python train.py --d_model=512 --init_std_o=0.0 --init_std_up=0.0185 --optimizer="adam_variant" --decay_fraction=1.0 --final_lr_fraction=0.05 --seq_len=1024 --train_tokens=683400000
MLP neurons of a small language model. Each row is named by its layer, matrix (down: output weights) and neuron, and shows model dimensions 48-175. Each number is 128 + 24 x the weight over its row's rms, rounded and kept within 0 to 255. A neuron's up and down rows have the sign that makes its largest values positive.
After each neuron's rows, "fires before" lists the tokens most often just after its 100 highest values on Wikipedia text that the model never trained on. A number after a token or word is its count.

L16.down841 [ 99 165 111 160  86  93  87 129 138 119  84 115 108 130 115 101 142 137 109 120 114 111 158 133 117 124 143 102 101 153 125 129 163 112 142 113 133 145 123 136 102 149 140 108 101 125 139 116 120 134 156 120  95 142  99  93 117 138  82 111 129 132  96 102 101 128  74 126  86 114 162 151 142 105 170 127 157 133 131 160 109 144  92 107 115 138 134 148 117 138 153 208 202 119 127 118 141 127 130 126 142 134 177 105 149 119 134 120 141 121 122  87 116 162 163 133 130 130 133 121 124 130 158 109  93 204 123 105]
fires before: "0" 53, "," 6, "9" 6, "7" 4, "." 4

L16.down408 [111 145 148 116 128 160  92 128 152 148 111  90 120 131 139 125 121 138 138 106 142 105 147 111 131 157 134 139 171  96 135  94 129  99 135 130 167 142 138  89 182 141 147 115 140 137 150 126 130 111 154 131 144 138 101 127 122 129  98  95 135 155  93 132 105 159 121 116 123 122 110 131 133 135 126  98 148 131 147 125 100 119 137 136 111 149 125 130 133 127 112 199 146 138 184  90 141 114 139 103  95 168 111 107  94 145 128 144 155 157 109 159 109 129 168 132 144 129 106 144  81 102 114 156  71 183 123 114]
fires before: "1" 24, "8" 12, "3" 10, "7" 10, " |" 5, "2" 5

L16.down594 [134 114 177 133 131 152 146 163 117 118 122 130  89 129 115 115 130 131 141 121 127 108 178 141 111 129 118 152 168 101 153 134 142 132 124 135 164 107 119 136 103  94 132 140 141 157 138 123 138 172 105 144 104 128  89 110 118 142  96 138 116 113 129 138 147 137 150 124 129 113 129 121 157 131 119 152 137 125 127 164 133 149  98 147 152 108 145 146 120 111 155 255  67  62 111 105 119 110 164 123 177 107 148 102 110 104 121 140 136 138 127 138 115 130 112 148 114 150 106 118 123  96 118 132 111 242 147 166]
fires before: "2" 19, "1" 17, "9" 13, "3" 8, "8" 6

L16.down281 [152 168 140 100 190 196 158 142 126 134 112 150 137 130 153 137 160 118 101  92  91  89 114 125 162 146  83 152 145 116 123 120  99  97 123 113  94 135 141 133 148 106 169 127 130 146  95 145 148 105 149 161 150  96 143 120 157 164 140 119 110 100 126 106 127 126 129 132 146  85 107 109 130 128 107 174 133 157 131 149 109  97 153 103 138 110 108 131 107 134 107 229 110 124  69 169 154 170 123 120 156 120 140  95 159 128 174 101 140 146 132 125 142 177  95 107  98 138 138 149 179 144 114 165  89 255 136 141]
fires before: " |" 72, "\n" 11, " and" 5

L7.down491 [132 108 133 113 142  91 133  89 134 145 156  75 126 146 143 133 128 117 148 124 131 137 148 104 139  90 108  92 101 161 134 142 158 119 110 137 101 135 142 117 148 100 145 107 144 141 155 137 110 128 124 145  99  98 109 120 131 115 132 107 147 162 117  95 131 131 112 132 124 101 135 169 159 113 119 132 144 117 186 114 115 138 179 102 204 128 127 134 133 142 129 168 128 174 136 132 174 152 117 104  89 135 103 107 124 126  95 150 113 100 136 150 131 136 167  69 122 121 127 141 111 100 142 157  90 143  87 142]
fires before: "\n" 36, "|" 23, "-" 12, "==" 5, "The" 5, "===" 4

L16.down620 [137 111 122 134  85 143 128 109 143 156 123 120 167 127 135 133 130 136  85 146 157  74 161 138 132 137 132 102 136 117 111  96  85 130 136 151 139 133 165 145 156 112 132 104 135 121 116 119  96 151 146 170 105 130 121 112 131 173 126 139 131  95 130 123 122 119 138 108  99 135 148 150 157 127 155 141 129 131 124 118  88 119 128 113 128 106 127 115 148 137 102  33 100 165 110 111 106 156 140 120 110 128 148 169 182 136 118 130 133 122 120 104 167 110 107 108 134 112 107 138 124  71  69 107 125  30 139 152]
fires before: "1" 19, "4" 16, "3" 15, "0" 10, "6" 10, "5" 7

L16.down1197 [133 176 108 154  86 145 157 120 114 140 110 119 138 135 116 102 137 105 148 128 119  79 179 119 108 142 117 171 135 179 160  85 150 102  82 143 136 100 141 103 115 119 135 129 146 131 197 159 164 119 150 117  94 139 115 118 103 116 104  99  71 126 152 116 131 162 138 157 143 125 112 151 113 154 116 102 116 153 130 112 135 160 121 115 124 106 108 143 119 145  85 254 156  88 176 138  88 122 160 106  93 143 119 154 122 152 130 158 130  79 116 138 110 154 125  82 110 121 114 129 157 119 139 126 164 232 138 108]
fires before: "7" 23, "8" 20, "9" 8, "6" 7, "1" 6

L16.down1363 [114 145 140 119 163 115 153 127  90 108 129 101 155 137 107 115 137 130 106 111  86 132 143 137 134 120 123 110 117 165 150 146  76 130 155 117 113 141 127 138  88 137 109 137 114 156 123 108  87 122  90 202 137 158 130 147 126 130 131 103  92  98 114  87 121 117 150 167 106 136 108 122 126 130 132 141 126 148 144 154 105 168 124  96 143 119 106  74 115 118 125 102 121 129 137 102  80 120 138 104 148 162 146 128 151 159 151 172 115 143 134 197  72 130 138 121 125 126  75 126 172 150 123 125  76  57 123 135]
fires before: "9" 16, "0" 13, "1" 12, "3" 12, "7" 9, "4" 9

L16.down1614 [156 118 161 159 134 126  73 128 104  88 129 152 124 166 128 100 120 160 120 129 113 107 167  96 134  83 146 139  53 115 129 127 127 138 149 110  98 124 119 167 145 130 115 125 143 147 148 127 145 118 106  94  71  81 143 167 131 121 107 130 118 132 141  72  84 163 117 148 127 154 163  79 124 120 164 128 149 124 132 148 134 143 100 174 153  82  95 158 116  98 133 131 111 141 178 101 107 112 125 137 148 113 143 130 124 161 142 100 161 113 163 153 136 154 179 124 102  94 123 131 134  83 128 166 137 110 155 149]
fires before: ")" 20, ")," 20, " York" 11, " |" 6, "1" 5, "7" 4

L11.down1299 [ 98 110 136 131 151 112 123 117 104 142  98 103 119 130 128 164 147 103 113 122 166 147 125 158 186 113 142 121 110 160  93 149 109 102 102  93 101 160 123 115 133 119 104 145 108 162 154 139 111 155 105 163  90 134 157 166 158 124 151 157 133 121  91 136 142 147 128 118 128  97 149 160 121 124 151 120 153 122  97 106 129 116 105  93 145 108 110 131 121 126 119 185 159 157 117 158 119 179 136  82 125 157 108 146 139 133 126 114 117 122 124 117  86 148  74 130 166 143 107  96 162 116 153 135 113 147 117  96]
fires before: "-" 28, "\n" 16, "=" 15, "|" 11

L16.down1104 [130 136 106 146 139 124 107 150 111  94 117 125 135 147 146 138 139 104 145 148 162 132 178 142 129  89 100 138 134 179 133 137 137 103 100 133 119 103 144 132 121 160 183  97 100 116 133 139 149 152 158 160 126  98 125 116  91 128 118 172 153 125 124 125 110 115 148 108 166 126 119  94  99 131 150 135 111 127 131 132 109 103 152 139 141 121 144 157 112 137 160 196 116 157 124 146 142 155 131  64 151 121 170 112 129 158  82  89 196 132  80  70 122  69 130  83 108 171 134 136  81 111 146 168  87 203 136 126]
fires before: " |" 88

L16.down857 [112 155 149  88 107 149 152 160 131  76 120  81 124 159 134 112 116 136 131 129 135 124 132 109 135 136 129  81 120 116 123 112 163 112  99  83 108 152 118 118 131 148  86 123 166 106 109 124 153 116 108 119 102 132 100 127 113 180 103 162 146 147 115 121 105 130 157 142 152 125 117 154  67 130 124 146 107 114 115 140 151 102 141 159 118 161 167 148 115 103 142 223 131 118 116 128 139 122 123 131 168 137 148 113 143 123 140 109 140 130 105 136 102 102 173 108 118 109 175 142 113 153 116 169 155 195  99 117]
fires before: "2" 28, "1" 23, "." 6, " |" 6, " overall" 4, "3" 4

L7.down102 [ 94  96 175 128 143 110 133 150 144 121 100 138 130 106 127 100 162 169 114 147 112 132  80 145 108  93 123  79 129 138 128 161 138 165 132 106  72 110 152  73 142 108 133 136 139 141 164  90 106 102 158 122  87 139 107 119 129 101 150 118 131 141 128  71 134 115 107 144  99 114 129 129 143  93 148 127 107  96 113 146  80 108 117 106 114 126 119 141 134 115 139 150 127 146 150 171 162 120 118 111 109 137  91 115 141 131 115 144 121 126 149 149 146 136 149 131 108 125 121 123 141 145 154 122 133 140 161 127]
fires before: "\n" 60, "==" 12, " and" 6, " Star" 4

L16.down1420 [144 121 105 129 172 140 125 104  89 126 104 115 154 132 136 146 144  94 133 113 145 122 108 173 138  63 141 127 130 151 120 144 120 139 134 128 100 124 134 120 103 157 109 146 132 168 195 121 140 119  90 162 133 116 130  86 123 149 148 141 134  76 102 115  95 131 147 123 123 100 138 144 125 135 143 163 125 120 158  98 119 136 124 153 173 127 126 108 112  73 112  71 131 166  94  87 179 158 124 100 138 110 127 118  94 134 132 133 162 111 137 121 122 115  79 112  96 151 164  97 159 166 126 105  71  67 127 139]
fires before: "0" 56, "1" 9

L16.down71 [137 131  96 125 138 164 148 114 122  62  97 162 130 139 112 176  99 137 100 114 104 111 108 162 109 122 139 143 162 135 105 161 106 103 152 154  96 105 115 176 152  81 101  97 109 149 122 124 140  91 114 129  99 109 119 101 158 145 161 143 132 148 123 104 122 110 161 106 125 107 119 141 107 133 143 148 114 122  85 141 157 110 161 123 111 129 108 128 120  78 169 134 136 154 156 138 120 113  82 122 137  97 146 114 141 109 137 113 152 130 111  73 126 113 121 156 140 138 100 125 102  88 122 101 138 113 161 156]
fires before: "." 49, "4" 7, "5" 5

L11.down568 [107 127 143 146 139  84 133 135 148 103  69 127 129  81 125 115 133 147 113 104 130 133 115 128 117 113 148 157 131 124 125 186 174 161 125 149 128 117 155 115 108 107 124 119 151 136 194 143 140 138 155 160  96 163 110 142 129  78  95 136 129 132 138 129 100 122 163 129  75 100 121  75 111 141 131  96 142 143 130 166  87 145 128  87 119 148 125 138 143 105 153 127 105  98 126 137 144 129 136 128  98 144 165 160 162 138 113  90  96 129 136 170 104 118 133 127 113 124 148 144 188 143  80 135  88 125 144 145]
fires before: "==" 37, " ==" 16, " and" 12, " in" 8

L16.down1008 [114 167 103 160 113 116 137 100 104  95 147 138 120 145 120 144 118  89 118 149 111 114  92 173 140 152 117  69 117 126  91 131 142 118 134 162 110 108 149 120 144 119 107  98 120 133  99 136  91  99 147 145 134 152 128 130 132 157 114 129 127 136 150 127 109  81 134 113 120 148 154 132 151 134 165 119 137 102 123 127 149 130 169 125 167 107 130 153 125 150 145 168 151 174 136 173 130 182  94 117 121 134 149 156 130 109 134  84 101  85  63 110 107 113 136 142  95 144 111 119 117 113 137 103 141 156 137 122]
fires before: " |" 35, " \"" 16, "5" 14, "4" 10, "3" 6

L16.down1486 [105 142 124 117 162  96 125 113 156  91  74 119 166 117 142 128  85 114  69 174  84  71 130  94  87 131 121 127 157 155 132 111 119  99 133 110 119 147 147 120 112 102  98  72 102 143 166 194 102 140 117 149  85 141 106  95 110 103 120 145 129  37  96 122 112  82 125 127 148 133 107 106 120 121 135 133  58 176 142 121 107 133 118 130 114  97 125 104 122 116 139  88 100 132 147 147 139  93 126 114 182 128 148 124 117 126 174 141 148 133 129 131 176 144 159 163 171 118  98 146 219 161 108 110 139 129 117 159]
fires before: "1" 28, "2" 16, "4" 15, "3" 12, "5" 9, "8" 8

L11.down350 [105 153 149 132 153  62 108 141 155 110  90 123 110 125 146 110  92 115 136 168 149  91 137 126 170  75 120 123 152  79 148 159 111 114 189 111 105 128 149 111 119 144 129 125 138 124 133  96 135  79 123 145 154 119 136 101 128 149 129 144  95 123 137 102 139 122 134 157 137 118 104 174  48 107 148 117 119  87 136 169 117 107 138 134 119 111 128 165 130  87 102 154 146 156  99 126 139 101 125 134 150 131 131 120 137 123 152 142 122 110 100 127 156 104 150 108 106  92 111 132  82 121 138 169 149 115 111 116]
fires before: "0" 31, "9" 16, "2" 6, "5" 5, "8" 4, ";" 4

L11.down1700 [ 74 125  95 119 125 137  89 127 167 101 113 112 142 119  83 110  97 147 148 147 128 120  98 146 198 125 139 118 130 152 173 130  69 143  98 106 159 130  90 158  89 148 156 150  90 132 116 116 121 140 121 155 117 122 142 145 138 112 120 159 154 155 138 138 111 111 157 142 123 139 105  99  90 104 142  90 164 106 141 150 134 126 131  99 113 134 139 147 136 147 129 175 121 102 137 131 151 124 146  95 113 125 117 117 126 174 105 157 122 126 132 133 134  77  97 117  49 122 158  68 159 129 103 133 112 133 136 104]
fires before: "," 33, " was" 12, " is" 12, " of" 4

L16.down644 [124 129 166 116 166 138 175 116 152 154 137 123 130 142 142 104 131 144  89 122 171 119 109  80 132 126 119 102 147 128 130 107 154 139 104 111 102 160 139 137 116 134 121 161 158 131  98 118 133 126 102  85 134 111 105 123 157 131 102 139 140 155 132  74 131 137 149 119 124  93 104  94 121 120 121 149 142 122 120 133 151 127 144 133 111 144  98 115  89 112 110   0 137 128 105 109  97 122 144 165 152  83 146  82 121 126 122 132 112 112 127 163 228 173 102 148 121  93 171 126 167  66 144 151 100  55 105 128]
fires before: "9" 35, "7" 14, "8" 11, "6" 10, "5" 7, "4" 6

L7.down1415 [ 82 129 124 119 163 155  91 107 112 157 150 145 102 144 136 108 141 126 127 123 123 143 125 160 165  81 132 120 152 146 150 131 108 128  85 147 152 152 150 130 105 113 160 126 114 158 135 130 134 102 136 138 140 103 140  94 153 157 133 141 150 177 100 101 166 149 147 135 143 143 152 136 112 150 171  85 175 111  84 175 117 101 146  84 112 119 123 105 176 143 135 131 154 113 149 130 115 147 105 144 166 144 114 149 158 122 107 149 133 172 151 117 137 188 103 131 102 145 129 142 118 129 129 138 152 105 152 155]
fires before: " |" 46, "\n" 27, ":" 5, " of" 4

L11.down378 [126 140 132 190 155 141 155  79 163 132 106 116 168  94 121 140 147 106 112 126  90 135 149 107 117 121 101 135 137 115  96 143 153 114  76 190 149 133 169 142  95 182 140 124 138  73 131 127 146 130 189 143  86  74 123  93 100 125  92 159 139  96 153 151 124 131 116 144 168 143 104 160  88 148 132 119 114 164 165 181 122 140 145 108 197 110 134 156 126 135 114  93  82 122 193 106 161 109  75 144 128 132 140 109 159  72  99 146 138 132 164 128 156 140 149 127 101 127 141 125 125 115 137 125 143 117 152 122]
fires before: "1" 34, " " 32, "2" 25, "," 4

L16.down347 [ 97 137 118 149 101 101  94 142 104 173 140 155 145 144 157 148 124 160 141 184 172 123 109 118 119 130 134 130 133  98 146 130 102 108 156  69 136 132 124 142 115 140 131 112 137 112 138 129  89  89 152 163 105 129 146 109 112  92 120 125 149 140 151 149 141 111 130 162 138 103 145  89  98 174 178 115 112 126 129 131 143 123 142 105 122 129  88 114 121 129 140  32 132 130 145 120 143 130 144  99 137 118 129 154 172 104  89  69 130 169 133 170 141 159 122 151 100 112 107 126 143  86 118 167 160  77 145 154]
fires before: " " 45, "5" 6, "7" 5, ")" 4, " |" 4

L16.down576 [147 111 130 136 125 101  60 114 121 132 110 113 123 110 148 165  99 131 193 179 124 166 131  96 104 136 126 125 152 142 140 138 127 116 151 105 141 126 126 151  95 107 132 145 207 128  99 134  99 155 108 144 117 148 122  97 139 126 128 135 124 143  80 122  89 161 113 120  92 169 138 129 165 141 123 117 155 136 160 142 110 140 144 168 145 158 133 150 147 183 139 222 115 163 148 135 105 119  77 131 109 133 139 130 123 107 107 130 101 121 110 154 129 144 104  97 142 130 123 136  88 131 135  89  75 189 150 159]
fires before: "4" 19, "0" 19, "5" 17, "2" 17, "1" 10, "3" 9

L16.down305 [174 149  78 164  92 131 107 186 109 121 156 120 117 138 151 110 138 103 171 133 129 103 126 114 122 138 147 161 124 152 137 156  99 114  90 118 136 156 159 170 153 107 131 146 154 131  89 123 171 136 130 126 117 163 132 146  89 100 122 150 105 170 136 114 173 173 171 130  96 132 125 112 131 184 156 131 149  54 154 142 118 131 125 111 142 159 154 126 153 150 137 210 185 135 150 116 109 146 135 131 113 134 122 152 128 126 129 126  82 103 114 131 114 101  99 128 134 144 128 104 164  99 111 124 141 203 120  82]
fires before: "5" 31, "6" 28, "7" 14, "4" 12, "8" 4

L16.down648 [115 145  86 135 157 103 143 121 182 117 118 131 144 102 102 122 118 123 131 116 177 194 137 139 111 148 165 125 158 146 100 141 133 116 172 120 144 113 121 154  88 108 150 107 125 105 131 147 151 132 155  99  96 178 125 118 146 117 113 190 106 136 132 160 132 117  93 108 125 127 129 126  96 145 109 154 103 151 131 136 185 145 117 112 129 109 180 151 138 113  92 146  88 145 128 162 189 121  98 137  93 119 112  97 140 133 115 131 126 161 124 133 169  42 146 171 146 124 101 112 189 118 150 150 122 163 127 141]
fires before: "." 21, "8" 9, "0" 8, "4" 7, "5" 7, "3" 6

L16.down531 [168 143 142 140 131 156 121 103 111 147  95  53 109 127 141 144 184 109 170 155 124 100 102  90 133 124 123 146 183 167 107 135 112  99 153 155 126  98 149 117 106  92 134 115 125  97  97 142 141 121 140 164 127 161 156 130 146 123 157 139 112 146 118 120 143 103 101 154 140 118 123 144 111 123 157 135 149 133 145 121 110 102 143 166 125 129 111 152 132 152 152 166  73 141 140 134 127 105 152 133 105 122 133  93 139 138 128 127 125 125 112 153  56 126 178 118 127 131 140 122  99 124 167 130 133 133 121 156]
fires before: "1" 44, "2" 40, "0" 7, "9" 5

L11.down1246 [107 119  87 145 124 100 151 115 103 130  90  97 123 142 122 158 134 121 119 117 151 143 171 124 138 102  98 103 116 116 165 128 104 140 128 115  81 149 155 109 145 150 119 108  97 118 129 154 139 101 148 130 101 100 105 119 124 137 140 166 128 133 125 124 155 112 120 139  96 134 148 144 116 134 178 160 125 107 115 141 115  93 129  94 198 129 143 163 125 127 142 105 121 134 156 129 133 136 112 146 104 126 150 163 108 115 142 196 156 104 122 178  96 116 119 122  69 101 134  83 124 140 107 143  93  73  93 103]
fires before: "1" 44, "2" 32

L11.down538 [144 123 102 149 116 105 143 155 107 107 102 127 104 109 111 121 152 159 127 154 126 129 167  94 118 111 134 133  68 158 113 104 117 103 107 139 125 151 144  94 123 120 108 177 139 132 104 138 134 133 122 155 133 152 130 111 106 118 138 135 149 104 146 153 127 119 207 124 121 142 134 117 140 117 150 136  80 147 128 131 118 198 145 125 128 165 135 139 121 124 184 107 107 146 114 106 138 117  84 166 129 116 167 120 163 162  90 150 118 104 129 158  91 113 117 143 129 123 171 122 125 157 113 128 112 125 100 129]
fires before: "," 28, "." 26, " in" 5, " II" 4, " and" 4

L11.down743 [130 126 184 121 101  96 101  91 172 144 106 134 165 111 133 112 134 112 109 147 128 120 110 167 148 144 149 109 113 117 125 165 108 103 132 145 167 140 110 131 180 126 172 156 144 111  99 113 133 122 100 114 150 109 196 105 124 145 114 111 139 115 119 124  98 126 132 122  86 112 127 157  99 114 114  88 129 117 117 115  93 132 120 101  70 135 127 147 140 119 126 105  90  84 145 102 133  53 103 149 114 135 147 135 152 111 129  82 149 136 134 133 176 138 159 120  95 131 114 147 159 111  98 134 126  71 102 114]
fires before: "\n" 100

L7.down433 [103 122 119 129  79 137 109  91 144 111 153 152 147 116 139 132 154 148 163 141 144 158 152 109 172 155 139 132  87 117 142 111 122 118 109 171 119  77 137 185 127  95 149  88 100 140 115 131  95 185 127 116 132 154 155 150 137 121 148 115 165 183 169 137 136 141 107 147  60 154 113 162 132 156 164 118 162 185 123 154 126 185  92  87 118  90  88 121 123 124 124 160 146 132 164 144 101 106  98 137 132 112 124 138 158 128  84 146 158 184 129 150 127  92 128 106 155 122 120 109  83 181 143 130 117 131 134 137]
fires before: "\n" 59, " He" 7

L16.down1366 [118 138 122 119  98 117 151 151 197 149 123 149 130 115 122 121  99 129 152 124 109 135 119 127 134 143  86 118 111 129 157 134  75 108 139 131 133 115 143  99  80 109 152  82 110 112 124 111 133 143 202 158 123 110 153 156 141 144  93 129 125 174 138 133 171 122 116 100  94 132 129 149  83 103 108 120 134  99 152 147  96 132 149 132 131 114 129  66 106 110 150  52 126 120 131  88 128 121 118 105 163 146  95 128 106  58 130 129 116 140 164 146 156 118 140 116 103 137 136  99 138  94 116 113 144  54 149  89]
fires before: "7" 26, "6" 13, "8" 13, "4" 12, "5" 9, "1" 6

L16.down1364 [109 141 133 161 115 153 131 107 125 137 137 157 131 174 130 137 109 112  94 106  91 133 139 110 129 150 156 177  87 119 178 131  99  87 147 113  94 126 166 159 129 138 136 118 124  90  82 122 133 125 166 144  83  79 128 143 148 150 108 117  84  95 173 119 128 136 133 104  72  87 112 159 148 115 151  98 127 121 114 151 146 151 124 132 102 149 131 149 169 143  83  78 115  91 172 129  63 129 113 144 156 133 114 107 118 106 139 129 134 104 149 138 151 117 119 143  98 169 177  92 178  75 111 185 146  67 135 134]
fires before: "8" 38, "9" 26, "7" 15, "5" 5, "3" 4, "1" 4

L16.down1585 [135 128 121 121 119 154 154 105 114 113 160 112 138 118 101  95 122 124 123 134 139 185 114 128 125  87 145 140 149 119 157 142 147 107 114 107 146 139 132 126 192 134 128  99 135  98 122 126 147 159 135 120 145 173  92 105 109 118 122 116 113 109 214 159 140 120 116 117 136 137 166 102 136 106 161 138 122 100 127 135 131 137 110 125 120  99 106  73 163 154 129 157  96 120  96 147 158 132 141  99 131 164 146  83 136 109 167 103 121 139 130 144 190 107 170 157 105 159 127 169 193  74 117 146 137 143 133 104]
fires before: "2" 20, "0" 18, "3" 16, " |" 14, "8" 10, "1" 7

L16.down765 [168 130 135 124  97 139 154 155 111 126 161 138 144 107 122 123 121 128 119 180 152  86 108 132 119 122 144 163 130 128 134 139 141 111 146 103 109 147 149 119 129  99 141 141 148 119 137  88 132  92 129 104 135 101 120 126 176 142  94  78 109 141 135 148 147 186 116 129 150 114 130 153 111 153 146 137 114  56 100 156 122 118 113  83 177 127 124 110 112 110 140 129 151 124 149 120 121 116 167 142 149 149 138 125 161 116 109 134 148 125 166 145 108 132 124 105 126 141 107 111 197  99 125 160 130  91 167 104]
fires before: "5" 27, "7" 25, "8" 14, "6" 12, "4" 11

L11.down735 [103 147 127 142  96 149 147 128  88 142  96 124 123 161 187 153 108  94 159 148 126 115 141 143 104 103 159 136 115 137 113 123 147 121 128  95 104 122 170 123 114 157 136 115 134 127 114 125 102 143 103 102  95 127 129 158 135 111  81 172 157 159 146 119 108 121 129 117  85 126  96 118  98 195 118  91 131 135  92 142 103 104 129  84  67 123 123 151 178  94 140 133 119 101 118 141 145 139 145 121 166 108 140 148 151 151 121 130 107 172 117 136 147 122 161 123 104 141 141 129 111 111 119 117 147 132 142 145]
fires before: " in" 36, " of" 28, " with" 4, " for" 4

L7.down1117 [111  80 107 110 127  96 129 115 124 114  99 162 157 133 150 129 144 115 107 194 104 147 151 120 129 119 197  95  54 164 129 116 145 131 130 100 149 136 160 144 100 111  97 129 102 124 138 144 131 151 109 108 137 120 131 113 141 189 132 145 111 133 137 100 168 145 128 123 116 135 100 106 137 145 112  93 162 140 153 107 141 154 151 102  99 137 141 130 146 120 114 138 105 131 165 142 123  45 158 109 132  99 116 107 158 132 137 129 145 158 146 111 194 117 147 101 119 155 119 138 110 126 110 157 108 152 153 154]
fires before: " is" 28, " was" 21, "em" 7, " with" 4

L16.down1381 [190 130 138 123 128 158 135 146 144 146 101 102 104 154 164 162 142 112 103 136 110  95 135 109 119 118  91 125 124 119 130 105 120 164 126 147 175 100 150 100 115 135 150 100 119 100 139 109 163 128 153 125 147 202 121 157 181 108 117 129 100 134 134 124  96 145 162 118 130 100 105 116 107 159 134 132 124 106  93 117 148 136 151 164  89 114 142 125 138 141  77  93 109 153 136 105 117  84 131  91  94 114 117 100 144 164 157 139  64 102 111 119 112 132 111 168 137 176 121 116 102 128 125 106 136 114 120 114]
fires before: "\n" 54, "1" 12, "9" 6, " is" 6, "-" 4

L16.down812 [152 124 141 139 116 117  89  93 145 117 135 148 149 145 141 103  98 135 122 125 123 115 148 113 122 111 122 125 105 143 103 138 138 156 131 152 117 111 146 125 122 103  87 158 142  96 124 155 122 151  97  89 152 133 130  87 143 102  60 174 135 108 165 136 111 155 131 153 127 129 161 112 102 124 126 136 118 141 116 142 139 147 103 115 139  86  94 110 140 127 146 137  98 151 145 153 174 145 129 141 132 132 150  80 128 151 132 148 121 118 145 136 152 130 131 129  99  90 106 109 183 142 166 122  94 159 131 140]
fires before: "2" 18, "0" 18, "9" 10, "3" 10, "1" 9, "6" 8

L11.down889 [ 91 132 135 158 135 126 134  95 116 148 151 118 119 142 152 186 163 133 119 159 162 133 144 123 135 118 152  94  87 117 109 147 120  92 160 187 130 140  99 137 134 121 142 135 118 158 138 132 145 129 137 136 139 133 187 161 113 144 121 160 141 108 152 123 156 136 162 111 111 157 108 118 169  96 142 105 127  88 103 125 149 142 146 161 132 114 120 151 144 122 109  88 124 137 119 133  99 123 135 142 109 114 121 112 140 154  97 137 118 111 108 149 145 186 137 154 142 154 107 142 125  41 151 131 165  35 115 127]
fires before: " " 76, " |" 5, ":" 4, "," 4

L11.down988 [ 84 103 153 124 114 109 150 172 145  82  92 136 161 138 140 143 106 128 126 139 141 150 128  86 152 124 132  94 115 115 142 124 115 118  66 128 119 144 150 111 138 106 110 142 162 150 124 134 142 145  78 159  99 131 138 155 152  90  83 139 103 169 103 120 143 124 182 130 177 109 118 117  98 161 110  73 135  83 156 172 121 151 153 121 126 122 126 150 137 155 132  84  83 126 133  78 103 118 137 150 118 104 145 103 133 100 145 122 119 147 137 117 133  99 126 138  98 124 161 133 152 145 131 123 137  77 106 133]
fires before: "," 24, "." 16, " of" 8, " in" 6, " the" 4

L7.down692 [125 109 100 119  90 133 129 114 111 128 122 137  93 107 155 120  94 126 123 113 155 121 106 161 164 135 159 133 111 166 112 131 104 108 114 151 166  77 124 129 143 156 136 101 115 176  80 105 131 112 115 140 120 118 136 137 163 147 125 162 164 133 130 150  95 149 110 108 113 156 139 140 104 102 134  92 148 139 110 133 121 123 105 144 102 102  81 110 124 105 121 138  88 132 129 156 101  91 144 133 144 157 107 129 183 151 154 113 135 143  97 133 155 131 114 143 117 213 117  83 168 115 158 138 140 144 138 111]
fires before: "\n" 53, "-" 14

L16.down487 [ 97 146 154 143 151 109 149 162 140 133 115 118 122 160 121 137 154 148 100 190 162 126 120 141 102 122  99 127  91 111 142 142 105 105 159 185 117 104 119  60 122 115 139 105 118 144 166 111 165 146 121 145 102  78 167 105  92 114 111 133 110 111  94 104 147 123 182 123 149 117  68 167 135 113 130 129  89 145  99 130 169 136  81  98  76  85 116 148 117 130 156 177 105 137  88 174 156 106 112 139 172 107 137 132 152 103  82 100 154 129 131 114 139 119 119 113 141 104  87 148 116 141 150 107 131 172 145 134]
fires before: "2" 42, "1" 33, " |" 8

L16.down1216 [ 88 133 135 118 147 185 109 144 114 156 103 136 131 123 121  80 163 158 150 135 104  75 166 101 116 128 131 163  91 100  97 139  79 104 180 123 135  87 158 142  99 168  85 137 121 146 101 123 160 112 143 119 140 135  92 176 160 138 150  82 109 124 166 115 117 140 118 137 129  81 113 106 203 120 131  78 122  76 114 126 131 120 137 134 143 179 115 152 156 146 143 108  87 140 133 132  65 151 111  96 128 173 107 119 110  95 151  99 127  94  91 121 133  87 137  84 120 114 170 143 141 120 130 152 124 101 136 151]
fires before: "9" 52, "8" 26, "7" 8

L16.down1203 [126 126 125 117 156 136 131 134 158 134 109 118 124 151 138 134 145 117 120 104 153 173  98 132  86  95  96  91 110 108 101 114 105 141 109 142 147 149  98 113 111 112  97 135 132 123  96 181 204 158 168 126 108 146 121 122 163 140 133 129 119  93 149 129 126 194 131 127 138 127 131  86 157  77 164 151 155 136 100  96 134 120 161 149 173 156 148 124 139  69 164 132 146 138 117 118 157 172 121 139 154 132 162 173 137 131  94 185 114  81 103 159 115 118  93 152 132 140 148 112 106 104 103 125 149 121 144 133]
fires before: " of" 17, " century" 16, "0" 13, "1" 9, " " 7, " time" 4

L16.down989 [110 108 116 132 101 126 134  93 139 122  96 116 143  96 109 103 199 127 152 153 121 134 100 122 116 137 127  84 140 159 107 175 113  93 105  60 124 105 125 148  82 134 138 113 168 105 150 111 114 118 154 171 167  92 149 133 126 122 128 150 110 123 123 115 124  99 143 124 130 118 106 159 141 154 107 155 104 117 150 125 142 128 128 105 141  69 122 120 119 119 131 225 169 116 113 167 137  92 164 132 147 138 127  96 125  89 134 120 166 111 164  96 135 152 154 160 117 128 124 149 107 125 153 168 109 232 118 102]
fires before: ":" 41, " |" 29, " of" 10, "(" 5